Part of a small language model's weights: tied embeddings.
MLP neurons of a small language model. Each row is named by its layer, matrix (up: input weights) and neuron, and shows model dimensions 16-271. Each number is 500 + 25 x the weight over its row's rms, rounded and kept within 0 to 999. Numbers have three digits each.
After each neuron's rows, "fires after" lists the tokens most often just before its 100 highest values on Wikipedia text that the model never trained on; "fires on" lists the tokens most often at its 100 highest values on Wikipedia text that the model never trained on.

L4.up1164:502497530506497542529526510502541519481504491476492523489514517557525490470498490529476541502510537508557518499479510507507476489540466498526535477503515522495517495499479492487490476521505503475512491518494469474451561508456505469528532532463456491547486472515501520489496491491509513528516475505504498506526493503476484462543469493519499535517466499499509505464478522454514521508509425470545493520518502484464500538495498504529507517503500473510521456489516488509485487513518514481483515507537510489518475505529474496527521510490443481474536556454503491502510495494482445453517444508494535502537536491519540483482533528502513503476500500501473517526466480464495559482473513421520517464484487521521487517503509499476515506536553499535483475558513524509513460493483514
fires after: " 0;", ";", " 1;", " 2;", " 30", " 4"
fires on: ";", " 2;", " 1;", " 5;", " 3;", "\n"

L2.up1000:528498509489499524467496501525489501485518491481483520509523548571497493491506512531475502526530519523519497483469459529481483508496472503524523501510489470513462539521470535461498500491499461469501486527502461492488573499534462523497486487478492484514524495490525496480543546495456450485484478505520498492500556541500558491508507521468479521481513520484463506515478476479500496494499489480472486529522520501475557522502499487523534466500567489511509549477504503485520477477488464491497526522547513518510477537522519454555483419512521503510517479474539477475504491505435501501500463497453483515546507536498534480523515445515467527484504486474501511517460467528506514490512473463488528461476483538505497470479504487552521457516509503533504497504526510469511500499500498
fires after: " |", " =", "\n"
fires on: "\n", ":", " located"

L8.up309:557491527517491486493523476479488520480485523505454534487466452509487482509466488503493495496531441569492507519455511523478479527505454491472458487531451459516514533546519496495482488522511520493493478487521519527488484504446507476415472524486490533474485496493506520530504487516495468465561450510529475496505477479488478509520494479504488473528508518461465497515493521440548496483501522512506502485483573515523525515455469484479513506517500459493541477481508521515491549477507511495519476525530509515501504469459444476488530553540531458507476486503528515525459511514500505475525510512492477520520482495486527496542531458486476500525493513495548475523488515514497512556463511457547509448519491496497497532506491508509489476456493483525492464514481497503540517502460496
fires after: " |", "|"
fires on: "\n", " |", " "

L9.up16:499474486500495491491514463523516516490485539497532524502537518466512488487493496553492536504523506474494466511469516531496477502526492519488524472485471460547481494506492511488483495537496481457494544525551554536528505568471481541476477492483462496504437559501527507533522456499499453452514517505536461488487519463502494543490479549517494526499477481515531509465488494475503485482498518508484500497579518505517520504480456490465480469558478463518457523486505497497522493509483468456476481489509485580521504503499520502514453514460508480535486492494519507481491509462513481541505458487474489516491445486485538507497477505494452482500515513501470492490518485505520525474495492520490501500465455505448526532522478476481489496488463462488505470465502507515517539501461496
fires after: " |", "|", " the", " a", " his"
fires on: " ", " role", "ci", " season"

L4.up1108:499466524471503466507504475494527483498505507463520507454486503572505501484474488523492489486510486519528529538544523516537551476524451505483499474518522536528522502526520475457496503514516491483484494487482520464513563485487513490459520514426491495489491494551493525470516496503503526500504509517485528499560498470493470536510491494581463501535520493528482482501475503517483491476549478471458485498539483497491478466476505482535528510519471496496529508472537488499491482497537460484425495514526492493505497502534508473481502520532484497501525530492530474537530459513512457466481502502504504508505500512484535454532499447458514494527494504458502511506496504476506498465510504446536467479510474498501516486542532547462499467488544497502475501547511539499493490512466487
fires after: " —", " 0;", " 1;", " 2;", " de"
fires on: " |", " 0;", " 1;"

L4.up85:476487544438475485493529484513475526485499528477518475483520519543481515477527460531463527514503488521481458500520508507472482505481443479490483477543503509482492516546460518471462500515536459559513530556503490475535535459437515472452498499483490508516510520518565475488514511501520508497525481477509515521528554522501475488492511479509469516491467524497498508520479504478513488481521501516472504553496496474505516518482493480494483497507519498519518533468527513443499456505564515512498479465497507501500501500505470438508504479523481484516491499478561501523521498542512448513496500503507470477536492504462536492519491503456540517505475508477478489475451535508490516474478487491439494481505485470482469487534511480553489492567511513492497502533509517451492508526534463
fires after: " |", "---|---|---|---|", ".", " –"
fires on: "\n", " |"

L4.up478:508506521536521522521544535460489464523467510547490503530476512475483502532494499511526538507526491486489499481476478478524479475482529558507488520502497505486495530502449512476501528507474486467522533522502493515500468509451543497519533560511456478511511524472479507524503473513473468511485515492516518496484481503543602470487508499479496510478499510473507511497569472511463512510484526520455535520516512499459529499524477474484488505458520509479508512455513516517452494454470502514507491523455519521468484497452502482515515452460459550509498470470494501437473503517459482483516495476498542541503519519534492500520486508483499462463496490530473523512505501504534524472519469439477499496467478484490502477527509445487499509499502505477504452524495492499497519505533514
fires after: " |", ",", "|", ";", "-", "."
fires on: " such", " Year", " Other", " http", " Notes", " Total"

L5.up886:529507503501481459505526483498519486503490508494496507505549516524551490527462499525520487541539529494505478488464515510459486472493513514516510507517515448485475500494467524499519513501492540513530529441505450487484491511501547482487486521482526478508507497484520511517440511515516464497472531511515480442498563525504508482475409524477512444530499461528461532505485495504517526494491499545485512486493531496521480505510502492488504520487482443511489509464508511504498535447487518492510495507487545517483472512490457492554481473457482521504491508450549521458501544487474467512482503465504505508550481524498521494507497510474509489478506472482486528531509514504519490459492470494493491484483534502524520488498486477493515451499518490483505483504527521485554539516524486
fires after: " |", ";", " Men", " women"
fires on: " 1", "'", " 7", " 9", " 10"

L5.up235:536519496525478524477538507531498539512510532498515469481454557516491470488477493522477528523515490484489552498484482538548448520524464516492486451491494518449516566524472501455470493449506489498485481527483455488462515530454492490464523531470487506471451510491503499477521508487499484526519469506489533476487499515489568542483508476449507540496526479526476504473492473471469477474476497501516515503519522512440523510518498489520477512505535507499539472496531479498513494475484507504494520505450524474516478489507489481498457511518500491507522501499490516533489519494503450429519500476475489447551509503502530480477527483472493469501544488485464509478470521494498533544480479490504472450512506533525510492473544521493477462513519473508509469525479463510501473503492493
fires after: " |", " the", " as", " —", " in"
fires on: " —", " one", " man", " none", " |", " –"

L5.up33:549509527528516508474430533495518492478515538469507535470491513539493509512517515496493527504529512529538515481491554527477500496500469513488544472505479503515514466443507489485506496529483503514578483509556442468470519508513486489480514514461512479502487456533524554510511535489523531508517474526523485471546494498493495493544451515495505526500476503515510536483478491452479514496483513483521498502542500459454516542513480526534520512488481494522510505484515519477492521483477512490490543496501463545493473489494480500488488531481490485523442517431553468460457498465503495454507494473463512527504508506511517483509519477503502474478483521480490499498523460522508504483508495502502452528470440530563524478491515510481491492473520473543490493524518538503497471514511476
fires after: " |", ";", " —"
fires on: " ", " 1", " |", " 2", " 4"

L4.up1225:456485497513487487508480492550531503510539487453490526476489546549491519506502474504476524526534517527558532500490508518486511494491482500490514478500483497515485464493476483493488494533516519511560503473513474484477525498508522470427519531476475489495486546526458548496461505537501495518496456508523489455539494482529538500506474489534477517529470488528535484523496494498484523502519461475493522464508465500490527555458512472537508475498539519504546486486547457499506491526499499470512518491519516489519497528527480454487456526522538499488496523488556520484484510477487501415491487498446542494515506555490523478483492481459471468491511487482484506486496446522536534482522520470513497481470474512536513546539526530485511485469521511532460510576520492482487467507524536
fires after: " —", ";", " 0;", " 1;", "---|---|---|---|", " Total"
fires on: " |", " 0;", "---|---|---|---|", ";", " 1;", " 2;"

L9.up104:478493520477503504519508502498459452469521485471463543520512564484485475503482513504483468499532475568475504489497494522541480514471473523514517457504491498459478491506475527519443495518475549512522522491560490505523512480470477515492490515502459500505508468504545521481522530496488526524483447508473505480526539505474482502500496447522500529518472515504478486455501460479482504508516498461496476528509520488506488483472483467498505495491493504511518515493510485520543478522471469505508492507477508466511479560531485492513457530513499562537519518476536502540485524478478512504534502490495510546513491548498510396527481493488485520485511494509480515536484520520474468487445468456527505484517531474486524502509523540528471500494477550511500485512499507500508505477505491
fires after: ")", "\n", " 2;", " 0;", " 1;"
fires on: " |", "-", " 0;", " ", ".", " 1;"

L9.up353:508508557487498497494497548516492490472485534524496521487528520539507480486518494510488544483509508499450466485502507468531551477468502498497501498500561506486495527481449560502511476517504468523511512481513458479486540495482516499461469503490501462521498542497515486513469466552509462485475475511505515473506494479468498461519491522496495522505521497516503517491479445493493502541489484478468502513502485485494534537513494499501497547498528501494494468506532472501490508534473550454485495516493445547502454479520462496495535459497479530517490565500521516452543515497454500415495496477489488499525517506546519502518475551459474521454491532549515525541485487517492505489503490484466447501489509510555527462481483464507523484508543518486505488533498531481516521523536477
fires after: " |", ","
fires on: " ", "'", " 3", " 0", " 1"

L2.up527:518440491514480464516520474501498489519489500499498446508511492503485526519513499501522468518512488515540487518497505452471551500446524522489488506512480457464505509534520561518509452512518507494489547477509510448514477437511505449473514514490455493519489468494569492489500511475516498528471471491498490460501497501531498519493503481462484510464508519464517499506523524512525525484515484543434542512534509532512485509540515542522509500523504524500494557486507490466529472472488444509486490516532480504481499582508448523501492503540518518544494514494516519460470491467495478476471549502519484540519509515520504483523518513478487478492458512519524503553492493501510476493474481515531552507543497475473491489531518450524509462483492511529548527484524453448516511488470490
fires after: "\n", "|", "|---|", "|---|---|---|"
fires on: "---|---|---|---|", "|", "==", ",", "-", "\n"

L4.up479:513489479511487459522523517487481464506448531522505505481530489493551497550530520520545491542519490504478494496503515511467483477471486508502500497521448536499493498532492475469478538522491536481456514528537528498478521525504500505503506521479487503517479497462479487488522474490478504468501482490512498511444508478539541474514495496535481515505521490494461516479518493502504497499496524510520504513508509466506473474460451485498452485471469548518498520544557528508475504477515518476510478514480486530464514518488478498557514511478519528557502507464541513519475512496498482522478491450505421501503565519497509492522515499512517458506506512528536477565472497468488541479509467507499528499513512534511512444490515482524552505520488494514534487498477495505517540479569504
fires after: "|", "-", "'", " |", "\n", "."
fires on: " Total", " Party", " more", "ve", " Other", " of"

L4.up1019:496521500486508493516486507528494504543467507500492477495476532544479487472553517515504499499534486540476478470504500509520496481546499473498510488509487493453463509466508491519507513471498484508517527492497481469521508517496494481503532481481476432495463510535568482523458470516450480471498474491567506484488503530517518518502461493481509549490469493495508521508529488516480477492479496475467508526535511483486564493500462505469486503487511500526550495489546546471536476503516472495501500483472536515491504483474491478491519467511468561530485485462557498498480543503493456459495485498493529503525469514488503507503531501471540506490505514466495519473453477471529485505520491456480497488532507426530515475497513513501477467459517516492515469516448490455532490525524509
fires after: "==", "\n", " =="
fires on: "\n"

L4.up566:501503501468502513570545542495526484539464527503475472467514464501551507558520548495490529525517475481504526471492536459544493519518505489468429495562498509494512497508500493526477528513531500493511523461491512456504491493467520565501477483489483487479468471470511468485453482467515516510449497487540481495475467483476498576485499442495482513493502517533483503493549491495576510495479499503518572508548513512524470510547516500497460442494509478485531489512491543470506522490481533475472502507455541465489482473500508534514504453451465487501491494527502500521479520508460487481448474486489491517516490521494497485503506540484528500500482498505510505523507542497511479528460476522489497518550489475517549464474488495519492425486499529492531504489523494496483521464495511
fires after: "\n", ","
fires on: "\n", " due", ",", " \"", " able"

L2.up249:530446483495483486481500491501510491550497519480492487460490528553456477519544517541475518511502469503574552492519535521489494485507435495532466509495507549501490516557446528495440515520510492528545501507463486483466523485487495484440470506474495494510494536510493513511530510502543488505525483504508503493483482505495515531490473470503480530541498512522499493484502540486473486493518502472520508505491498502511501545467528527484534460523514519503514492474514477508517537527500472489502540511459487480506504471507477480526486507519534473477471512493482488485465491526525509452463502469434511480518480542473514481486511447478526511519531522455444533495512493510530526517490507449504504464489485493511515510514500520487503490498501460521493492544509463474528481502486500
fires after: " |", " ", ";"
fires on: "\n", " |"

L5.up383:501500495473512504479541524517504509477512513481485462493491489521495504500461501523496519492535533502455465453469469485504497519445479504543471511505461511513503523547485481468456527530467515488493520497500487516523523482482489473462457508522544515475504480476491530482499497498515504461541488494442483488523487497505502483507462473523458510499512522452459501492486494458514506497517501518548534491492501513548514552498516500456505443505517490516494539474516518511514533537467514453504492569507513460483449519481489487514482547453490429477517527541498517533508525483469550503539454495508504464502511556533534494486472461517503525470467490526493505510478555505524521532494536460478472451540499524486485497469487528531501499522494511509493505542528544501540486447512520
fires after: " |", "---|---|---|---|", "-"
fires on: "\n", " Upload"

L5.up979:510488496511419512509491492474515525494456538475498469500526512493492513541462512477477485513515481512485484486511482485560524480469499497498467508541512494473482542510520520488521473524534490496473513509486502491510507521497521521516460482505482474504498518460511540495479463498492486522464527474503498461548516512511492510504516480493504524486501503518519537516492534524546499516499469501534538520514509528542513465499477516497496466463524463479484467509495497465532496446468489492464511522466488498487507499500508526501487431498455495483518485481515501501540495541449506524484518481547529482511502527462460480494488527445540498548472500476491504498482495448521501512481440494434500547544489539494477474540516466538499477511528539484571529495551494486492537485515508
fires after: " =", "\n", ",", "."
fires on: "\n", "—", "\""

L8.up189:492510512506475438560494435508542445500424497509490479478539524500475474489522541514486516506523466495475532474499469491510509496502504504516477451518530507525520494494509518515473530494502476510467541494515490527526527502503494503495474500534534477547512537489515497502523486503508494449517514515492502468481536507474518492488430523549508531500490505515522507442532466513537486521504503508524477464524477489501553533465476477496508529478495468507516467499493524488545494512526516484480515498436475507454479511487511481557493491484502502486475547477527527502507501476512539518483446506458502450513535480536525497516512501502519514483473541487504532469545472460545481493507509515476513533508478477489527481505452489516485499493509531441476479506505503475508540497516502
fires after: " as", " was", " co", " re"
fires on: " the", "-", " officially", "s", " on", " re"

L2.up215:494527505490464481552531491465478523517450531518496524461485522490486509520491488563544490544510486534500482493518490560542513466514518494562521510510516477514499509472490508480490511532500480479504518507540490504490469525491493500520516515490502491495504561508514504510477482506462484497506496517458528494514548515462508481489465515487489506500467491523480466492512488486498481503532498477517505555501465545458495494501506511506441458503506495451488512509519447510528533475522532497511498540475518484461482495472491482508467494500484514507482484490517513467505501535537540547510472473474505484542477444487476473500521510539562491477482508477452547485474517510551510508562476473497517529517516480543499479483474516474496499467501475506495470491482508494505520528521488
fires after: " |", "|", "\n"
fires on: " \"", "\"", " †", "====", " °", " @"

L5.up254:550461480494501468482512504529483474489543525487488546517551499564475484462476533520483527529519482498508484510492514501497486567509428491521514517506525500424498513505513506478503528476510504527460509525512453485494506469468500523531465471503497496477515499484526481515478539501503479473503467493488513490473501490512518482502468474483501507482507526470478531547470499528511536506510492476505441557566510490492548509527518520515495506517508456530517545483496489493531467503529450471472480490488494534510476531501452482478506474480515497494513480487534466511509537532483486520515516505527494500502487487521537509477487460531459510481490507472503517497495478570470511519507483473505498458467504475464511515474486512512493510543525475499480505512538524462536491491504467
fires after: " |", "\"", " 0"
fires on: "\n", " is"

L5.up942:517503535484454517488508492481486471472468501465481518506501573515495527559519536503454482492526505534454478510526489494464480481480476509530502525537527504456497492494516499534482524525529488474518535544501482522514489510470489511440493488507527464550471491488512533533523486512526481478504476466511503485518526492521501465499462516488486530467471511440463533506499493466530500502503494516521523488495503528456478505491523514482504512432496441491513480474482512467509515510483468475469473498493482511482535533507457528476494456511502494492490527439509509465490531540518518500515475433495531529509526518508498509523471506518462501502464492502458545526491467514535486503475492500517536488511502502465520510534518497470453519529536527498514472461492476493527506515495489
fires after: " ", "'", " Al", "\n", " T", " Thor"
fires on: "-", "s", "."

L2.up1016:506500442466499503518503499496452448550476520506516480453464493485487489493479497568557480540533509542497472510507507541514484474493473490513495470506469454484494494465514525519493520519529482508521537495515484519539476505451500505495489507518529456515557543469491481529491486529479530470498488488537528487448502477492488487497477482485494504522462482490513506485530513483469474518512471520491548517503515494487511478500480533482475487505520480446511531517507496519543474510534488474543471526518495556453463500435477493511486499515494499527512509476488499476470516457537546498496466507488481492544489525498499505526500518508542500488490553509447558482498500510546510478532501496473494510553523452514477476515517482495515500498510487455490473439449520472493480482527507
fires after: "\n", "-"
fires on: "==", "===", "====", " Website"

L4.up997:543506467490454513457470489545472498486528494476503527486531527513496489457489518496503544533537516501508472478525503497481479542458423483487488492534506475508451443498495481515490488486481465533513510498522484531481539495473486490489510493496474488499546507503525529484502545458528473497530492515516534521540515516515500476472507491499482510459454498515515518491496555483501528497464502493473465516511505496511517513480483498492498492555490543498539511463490523475489453480498488504501510508518501488502460489500506475506497487523504490500521519505547454440498523537499509494486484473504526503529479487515485479505494485452522489490484545464496474523450501525535513457515536443481535444467461518539483520492526524458446493535504522556483463564532523468523508499510486
fires after: " |", "s", " ="
fires on: "\n", " ==", "==", "===", " ==="

L11.up156:457502476476487531539453509494480475507500507521506476537505515529502496523548491507512531501494520520491504503495503430490497484498494493486503493523496514520507481510477539488476436464507469498512503513443488498504534523493500514504474509499459533484477518540510557480475475524499509443477498484517520524550491508504508493531502464507515507534490516478514500493497459533490502497492487474496500500495512530476518521524483533485502510491492494494461432509507491542509552528506461532500493547447448477497433481518491505488515436543481507485502501486515524468498491509447474439488411502520525503542514540482512499524503506532499514452499501522546471514485474505534514508529502469501505492500486555510512495547470479525459501515525530528526499490499513521537518513520480
fires after: " |", " 0", " 1", " ", " 2"
fires on: " |", " 2", " 1", " 3", " 0"

L5.up620:502495509453464502518511503502451533505485564499484499467505539523498500510482539531522473500505499490483489518525467493487527536467500497473533496515503537503463532475470505531482428498547491468496538489510484463498485514489486500494499504472488473512533488483508468522526491564481506476448489493509529459501526497469534483465481467519499547459483490502467496507497509506518529497542473540521509465523500471487488526482511508487504529486484468474486490472499487470501535530502478463490508504458510503456501511474482504540467455482531529545474508451482470510503537491505516498511490526535515474517519546522489498529539501514491503507455517519514498555473528485542531486477443495530512437508474509500489483546534445528484464540499529467513492503465479494548490500528472
fires after: "'", " and", " ", ".", "\n"
fires on: "s", " his", "whose", "Her"

L8.up421:508503534453453499505521501473492510512494548492484475519494473521493474534506532542446488494536502530497487505507447459511511541514498489530493491520501532476501513509494547499453483475490491474430526508497520504562521522447500526497499546515536504497497547464518484499491482492463464500491503482519520519497535495473509490511477522503495462508495497494466503533511469508528495496510496505511470469530469477497539516486507503521465496445486490458508500456467522493542488447510489510464490549501521473456474497491517499564499462507519486510450522446522505483528519543464521504480437479512488513559475510496539496537517490474531520431531460505524491506514494505506521471475518514518494528505529523457482497480484495507503484499493509504504450484498491519521546481487516
fires after: " as", " was", " is", " became", "Re", "'"
fires on: " the", "s"

L4.up1075:517491473471476528505519474527484495484466509474500553487492518520487514508458488500512510509518498478521473471537514520478462476530469480475500515538502482484498527561523508542504469439517463544500515503471452477480536485539522463491477533496497464527492528531525499459497514506496496507448483495543516468458534504493518516500496524511516533508524494517501565510481487496496480490487489537518511514483486491546495513506542496509504503514548454526538537501516531505527480520477537494548516509434516495489484499510439521574480484508522504491452492489504509502515480458441492497517506504508497495539498492494495499469500459463449483492489498488515507495490506520532485524469483504500489497480462471558489518486520473513443508529538513496488503515507490484496516517511493
fires after: " |", ";"
fires on: " 1", " 2", " (1"

L5.up837:508489499536493470473488513514506500507524502489507520535515547533476501494533503502467579528516494516509568445483528500482491461471510515488540514552483510536458470517505515476483503530539499529528498534477472480488527478479515510475526540491523457568481490522488550510488503472495493488470461483509490456506531502458522523504507499460505517519482488485503505527482508486484541475482469479454519491512506493487493539537486490512520485491505480498519475489524494493493511528488458502479504497498488579483516519522495487504526513532540525527480489464560481456492508489481509501480457482472489542530493495489517487476493493536505506498465497478520484522514472473519479496509463503510448495508500510514520449510510451514488474468509470510470483520509535487537498534477490
fires after: " |", "."
fires on: " ", "–", "-", "S", " 1"

L2.up66:480503542498490458498505483487542517472457473470457560493527487528460501505509497526461538497510498495451552467511465486496496521485513515502477518495453524512515533541465513483502523527525528484509530478527528504519499508481521527473485495514504470493486513516501506536482476459520479521460524503455525483519543500492522478503469486511498533484478549492456510490509501503499507495547502493488514513520517494540492536537507496478507459446516486517497470499496482437474522467491487488480521510452538425507536505485486491529513465492462491497504491495522516518534511553488464529524439450467497515494475457509467477519460522478481510468476518477456486472528479469503503503481495463472541497475496506517526454534494538553478491479542461499501496552515481512515493501534476
fires after: " was", " \"", " (", " were", " is"
fires on: "B", " named", " made", "Ch", " laid", " a"

L2.up1215:484498475527501482491515547522510503516459527465467465530504482500493527503527476501489521514515516539504491511495493509506552480492525473529496465494477502480452544517492512500505517490497518495509529462519495464521537519489494519521498513490469478466514515480481516486506500522479471488517471494463479461516581514504466548513482496508495515508477488534498524488492523500493466517531490492493504455522542527500520548506498520476476527473497515495507520466513490504519499441510485475492511492442520508490515523496515529499489458489480498489456497482499526506586558466438513462492513470482475508522508483517457437545504496443509503511487471499473471487470484452517470515510475466485490468519454539469526465500523507506516465481535469458517561498524488487483477491531504
fires after: "\n", " (", " \"", "-", " a", "="
fires on: "B", "Ch", "\"", " II", "'"

L4.up927:483523496503474530539468496498489477490470490439498443526505504463483509461504488504501501579515485472486508511520522497539539508495505480452504496529491455509520537536509544531543537472524490490473513471469527455501501503530536501440483497525464469508511547519498486516483471528522540542461499485509521458524523481526488553462523464495508508522531516518522504544525472509492526498474510521461536468516529525506502526516504523499495537520528470480490516486478478498508533554517479472509541481491474538469475502481458466509506504507515516492502518508488507488500517511500510505481492446514510505506463544496436495506509493459524487481499562493429485508482474477510492478503475509510518502518489454492463454514492427486519462464490510502474507479530448481488508500490501
fires after: "|---|", "|---|---|", "---|---|---|---|", "|---|---|---|", "|", ","
fires on: "---|---|---|---|", " while", " were", " re", " \"", " (8"

L2.up8:489452503492489522482505478528489527497492511486476475495527517538456498478471491518469520527508507537510511517519523492498498505532470482526532464520494529520473520521482583499461510549556450534503460525511475490484520487473496503514515516488511492499490518483545506500461520506483504461498474481542490452515516528518520519477492485480476568469460476504508548518477497496506533469519431514495520496530502510476519505456492502511493466498530528491483508465517497447511443517509491487490498526537513508483455518442452457521467504530522496503501510463558480534506524506505482500507477508513516479508506551490535485518480459499515502482472509461475530495448478474508541510518537454479512469485462495526491455500499493553490503488490494500461494507508537474520496507482507
fires after: "\n", " |"
fires on: "|", "\n", " |"

L5.up1183:497434469493503482487567522470485515467447516525468489520542526488500476480530484516504481508539506487462504479521481455534446511497488490480463515522475479486534479536477538495459513495516496506508524469512458483513509480496476478518492513539527468523456515488530495497468517472515500501433477489461519470473520480521519517484479481480462507459526511492464495512535532516507498502502550529500522501490522518481504502532459494496504504530531490519540502461528528501512478505525516479505505504466505496517483524476490520524520466545490492495500471538534553457546543523510495505486439455508473483522520473519480463493496525484503453476507505550493488504489508501523527510512478505466494506523527494519477482489489521552506446542488519481449519495465526514533489499550509
fires after: " |", " No", " \"", " Ref", ";", "|"
fires on: ".", " Ref", " Apps", " Result", " Pts", " Position"

L11.up664:487504486499534504543510512509470478472480463488512520504506507554488472550496464518476507529515482509510480460540511465523491522495433517435540471501488463457503494476499464510435439532493495444551514480512492493524498488489532497517494587533448470513488446526534515509499533498473519485514498526473525500527518536480474491512500489516516518540444511484492496481513492532554494488543484514522496533483513498473494542533520521481505503493485521493476515497486463505489495485502484480496493502486483495464513530507498519489504514508503501505573489499509473486469480491482476489526511521502499511500528478533529506520535521479496487511450498521482503504491470442486515486516467490512494444504511512531490530524501522468503516499502482534495540535496478507484522431472506
fires after: " 1;", ";", " 0;", " ", " 2;"
fires on: " |", " 0;", ";", " 1;", " 2;", " 3;"

L11.up161:519497484552480525508499458499483516509477467504488485513520545502460479457511491497508508520509486557468485470536469511498474483529501547510480523493465475512506485509464509445522490512523472530493488500498430509475479479513497505502493482526494518463462505459501509480514491513447462438535470473499501542496521498567536515471472513530490513429494478546521515474540522471505473490504491488495531475506493494497502471495484485530497496527502500445455517494536440528555520490511466497496508521527495499494475480484501505509500488509505469495493521536547513499462515481500497502490469488492486440523511475488519477482455485538504444518530565543484485504455488503494512449515491501479521501515489504515470503495489515551482480486477491509485476479523501529518531522495522
fires after: " |", " 4", "|", " 6"
fires on: " ", ".", " 0", ")", " Independent"

L4.up529:484480489465520513545523523522482502496520485525481510484507502474500466501475499509495491521516520509479522520540501483467496513467534500437497454539473499538520503574528522478517492557492490447495497466521484467482487494527522452511488532500491498530521523486504492490492490482486538536422509491483544445487501451536530525517513471468490488457467497490441489461498479515513480509494501536487511480535525542503494473544511494475547498502546475487490509475502486464464529536526486487532491539510522492490521525539484472525481514502515530512525520451533494517451462523464489503491491470480504520490494484531494474516536497499506469469503511527478528566490508477536517474517483517502495497536508483489463477514477508501493511538496546519450472512521486496474476497534506
fires after: ".", "---|---|---|---|", "|---|---|---|", "|---|---|", " GA"
fires on: "---|---|---|---|", " It", " There", " |", " what"

L4.up323:529523509503447546501511499507495453485469509490498463506493531520479512501486503485555475548519480514512465482491495523489477507518466495513497483515496470449489475487531504493509477459518492545490494503520443521486531489515499546545488500507530492481513504514527490487474487486482526456468493512554534490472532513505517509484497551473495508484515498533462554479492522516499494475472510494518497530499505470504495497477485495514514546507483448480524506513481506532539510486507533444504472441478496578502451518466525484542523432492476522533475507498449500524539482505523541526522472480543525545514507523496509491502486481501477476478493537498532493527478488538488505513507485499471533475484527509521468507485552456498476489494520479495467480484516531484539502517514518
fires after: " |", "s"
fires on: " 1", " in", " 2", " ", " 0", " to"

L2.up1063:491464489501484505522487485518511491483488483440547497534538542542445466494527505499525598495521483526512500503530471488488474486525508488507490485507513507543503510502536535477506480504517527488455533505473444504492527495534521505493454507496474491520519519530555459484510490485483467528455464506529517455508508476539503539493514512485476587509514477467505517508490531476491534523555497508469502495503523516494529544503523509524495524505519486497498485462504537501509535479530483503474485516498524456496521524511465462531494500495514514545483468482527492530484516499537521518502486472521478504492499519490512487483495469463499493485480508484452509523488497478539470510487504482533548464505532457560533476469548466525460451478525516502515443496511506493513476518492491
fires after: "===", "==", " ===", " the", " =="
fires on: "\n", " bo", " [", " pro"